python train.py --n_layer=15 --d_model=768 --n_head=12 --n_kv_head=4 --head_dim=64 --d_mlp=2048 --vocab_size=8192 --activation="swiglu" --norm="rmsnorm" --norm_place="pre" --norm_eps=1e-06 --positions="rope" --rope_base=93000.0 --rope_fraction=1.0 --qk_norm=true --attn_scale=0.125 --bias="none" --tie_embeddings=false --parallel_block=false --init="normal" --init_std_qkv=0.0166 --init_std_o=0.00304 --init_std_up=0.0166 --init_std_down=0.00186 --optimizer="adamw" --lr=0.000497 --beta1=0.9 --beta2=0.95 --weight_decay=0.27 --lr_head=0.00436 --warmup_steps=433 --schedule="wsd" --decay_fraction=0.665 --decay_shape="linear" --final_lr_fraction=0.0 --batch_tokens=65536 --seq_len=512 --doc_mask=true --train_tokens=900600000 --steps=13743 --dataset="wikipedia_en"
MLP neurons of a small language model. Each row is named by its layer, matrix (gate and up: input weights) and neuron, and shows model dimensions 384-479. Each number is 128 + 24 x the weight over its row's rms, rounded and kept within 0 to 255. Numbers have three digits each. A neuron's up and down rows have the sign that makes its largest values positive.
Before each neuron's rows, "fires after" lists the tokens most often just before its 100 highest values on Wikipedia text that the model never trained on. A number after a token or word is its count.

fires after: "\n\n" 85
L11.gate617:146088169084117102124135084136117126098116119155129082095167110167189099094079148185076125122173144094126136128127121117121145183116148123135131121155099145145132141156138139110130159119145189090117136108116120090107152134151154130124100163146150127136073149121087122117138160131121089134
L11.up617:134104132109137128156163104145114126099138109156178121123140094150155134078091156183097148124165164110121158119158089142126137117098160120133171149119105134129134143145105161130115161134140141108112142132107121129143143126148151111118114109169133107158073143138136141187153137102092123146

fires after: " the" 19, "," 19, " in" 16, " of" 6, " to" 4, " |" 4
L11.gate406:127123119088141114095163131119146146160136153126141172130135157134113160169151174127121136134108097127066122112167093130132145150108093145157078119139114131143132139111114169084121133100117117107098137099070124135110103126140143120103096123109111114147109182143096116134107100113142126143
L11.up406:112124154131107117112126103117115132163154117134101104161149161138161171131121145108125138095139124130133069179121152076161074152112141171128113159155131180115111142119162141102120133118127114129155144114091162125130130130119187111103110118067116146121110132129142127130185103164152125100

fires after: " |" 38, "," 19, "|" 5, ":" 5
L12.gate1244:132137135104132158146111162096105118134050150110115086103146110106150133108137153119141116145108179111131185156169134122138103130127138121166161159179103142144137134136131146119108138076125189073120139125160065127082121040122158112182168176118087133165077158119106091142134179116089098125
L12.up1244:096137155118101157102126145163112099104130116128106119155141129118149132120144147118148107137124115126145130163126134049116120101135138154133159167189159146121111113099156123128118108111134113173112102143112105133121104119097154113106135136135095135109088102126128132158144113162142162135

fires after: " |" 24, "." 15, ";" 11, " et" 7, "′" 6, "|" 5
L12.gate159:155153140096123112106102157134147185128098162136151126107135147132147146095140147110117119109106163143152108119145143117123092149120142129148158122171099090104122147140130126125086142121109174094125203142114104107085129140118118141126130145126132155150151153125124090113145131132127102119
L12.up159:143093121124151100110137149157090150128117155122139132172126080105139108115165103152129125140124141117144135104137127147168134156143190141162117104135145094108141123104128103093126140146145165172122130132155132088139143092120135106152124187137147112115180130119140143114124121152145111079

fires after: "-" 28, " |" 23, "/" 7, "|" 4, " Source" 4
L12.gate1363:157155104107158122169137144147140094103127143157135137138158100108102094096111164106140154132168144070135170176157127143143125158106141109130130153127125124104134148142134155084104128126090174107124115133092144077137101155142180115119131157147106134107170146135138120103125136128180108152
L12.up1363:125129140138146122107132114120106120132137116148153146130088148181104100120173155103167102145137106105148153141132104141098107120160165150149144121099130135179109140220155082105163138129148162186099161132168112135136134093122130121117117184074111161147107119152087118139120099121141103118

fires after: "-" 75
L12.gate124:151146150166143105126158166145122084132108138096102139070120122144159150139152176125118103122131121132103110098131123107136118093146134144123138116139160112124121121126146132098111151147152122167171140124130115120132086167147171116134145119134154155125152155155150150156129139132124138148
L12.up124:110117164149127115152156123092134082131122116181085135189146160092124105115131083094107112115104141173138124153154112159155095146106160088134112126136158143148097130127139128136115116128122133132140098109119121104146174152157094133130133108141099133123151111087156154119131122146167142098

fires after: "–" 51, "|" 5, " |" 4
L12.gate768:119102075120105171135121161151159110115124142146123109111206084123169137138161120187115149128125107110104154155143138122152122138145111132158155171134142147144135095120115102111137147119158165142167145146142082122122198158103195108109105165145069087136109150119101140091092108119137114100
L12.up768:102071118167126125118097145106128159085123137115177117101118120100117130115141139153132141132113089110142141171125119087127135128162102131067106169122147111136154128124118120109113090112122096154143184119149118122135145125125103160107133176138099127100128132136110155138127110076115166151

fires after: "-" 78
L12.gate1279:117155111098135133150144117128115125095134119112101134097127116104084157151160109120110111124176154116115138180088121115087152119115130137157145167136076081076115146138113096154100149139113138147109150127117142098097127100105109143159129184158152110099113119120129139140088147129143143149
L12.up1279:162134071060156111094149105141125119124115107144087139164124115105109122127090148099062188115109163138119126129131107106118164122106158111120129173117129133147107182162138136129124141132139099152127146148165149114113138126117124133121098140128113171136169124101138142136140174160083135117

fires after: "-" 65
L12.gate283:120150117133147122113168139149143099139118145107095136100112141125103138115126145146120137119196093114106153112164116131147130088103143131113111155089162116119105140144128111086135129166128168137121158116101153105088144112111176142146180125120157141126154143163097114104122177085117141131
L12.up283:188158127110107079093140158129153132118115106117098103129114093136148110094153125135121125119127070091160126149106205150109133113066180173132142084110151119115095165137132157152088116147142104167153126121106150105135138115149127127150133132090141136164128116130109143097158107087107116129

fires after: " |" 85, "," 5, ";" 5
L11.gate41:145084115132112155141124168128115108076088168179139170092097120119123103105088125127115136112139126129134120144159131142115137138168078121132179104103102134112127143121125171158155113105154154099130102147093100100090127100142137150155139148158092107144117112127085118139144178145109141096
L11.up41:113091140147096123113140131130147113130169130111163109087110140156150084072119153099137121107102088151101153110140159153119129092141094158173149128114172097173132135133121128110184160139165174123093132157126139120148102133118151118150101121109143122141094142121112177120130127152117151112

fires after: "\n" 28, "-" 12, "/" 10
L11.gate122:142168095110138101143134140151111111103113124133105130144140133135126166107173140118137139123165181140091107149138139122113106117149188155103108102105091090117145127144165136112094122125115177125117170132129141149142089133114122158144119122150139181153155164136133131116111123104115106114
L11.up122:168112105128085125118113155132129147166132122104118118100139081112126163100118172125144167150156113087156116118120157125166135090163125096116159103144132158183118125102147172161092105136115161111168137147147108135089102095148169124140076107114121144133126080127145171104131123104127121109

fires after: "\n\n" 97
L11.gate88:161120149093127145134133124115146108093118141123120121096162124098170120107128125158078099108138120115105114147103174177175129143149103160132165152172113129169149108112170129098134129134098129107136123121144116117104145118151123126117103144101114150123163150124106091146099145127173128114
L11.up88:150065155108131130140152129139110151099147118109121106066130107126157093145149113174116124106168170111144147100107148138157165116178125119088168141128106167137113115122103119174171081115136099116124147148154144110137134081175123096099126104132123120102138150121164104178168130125110170151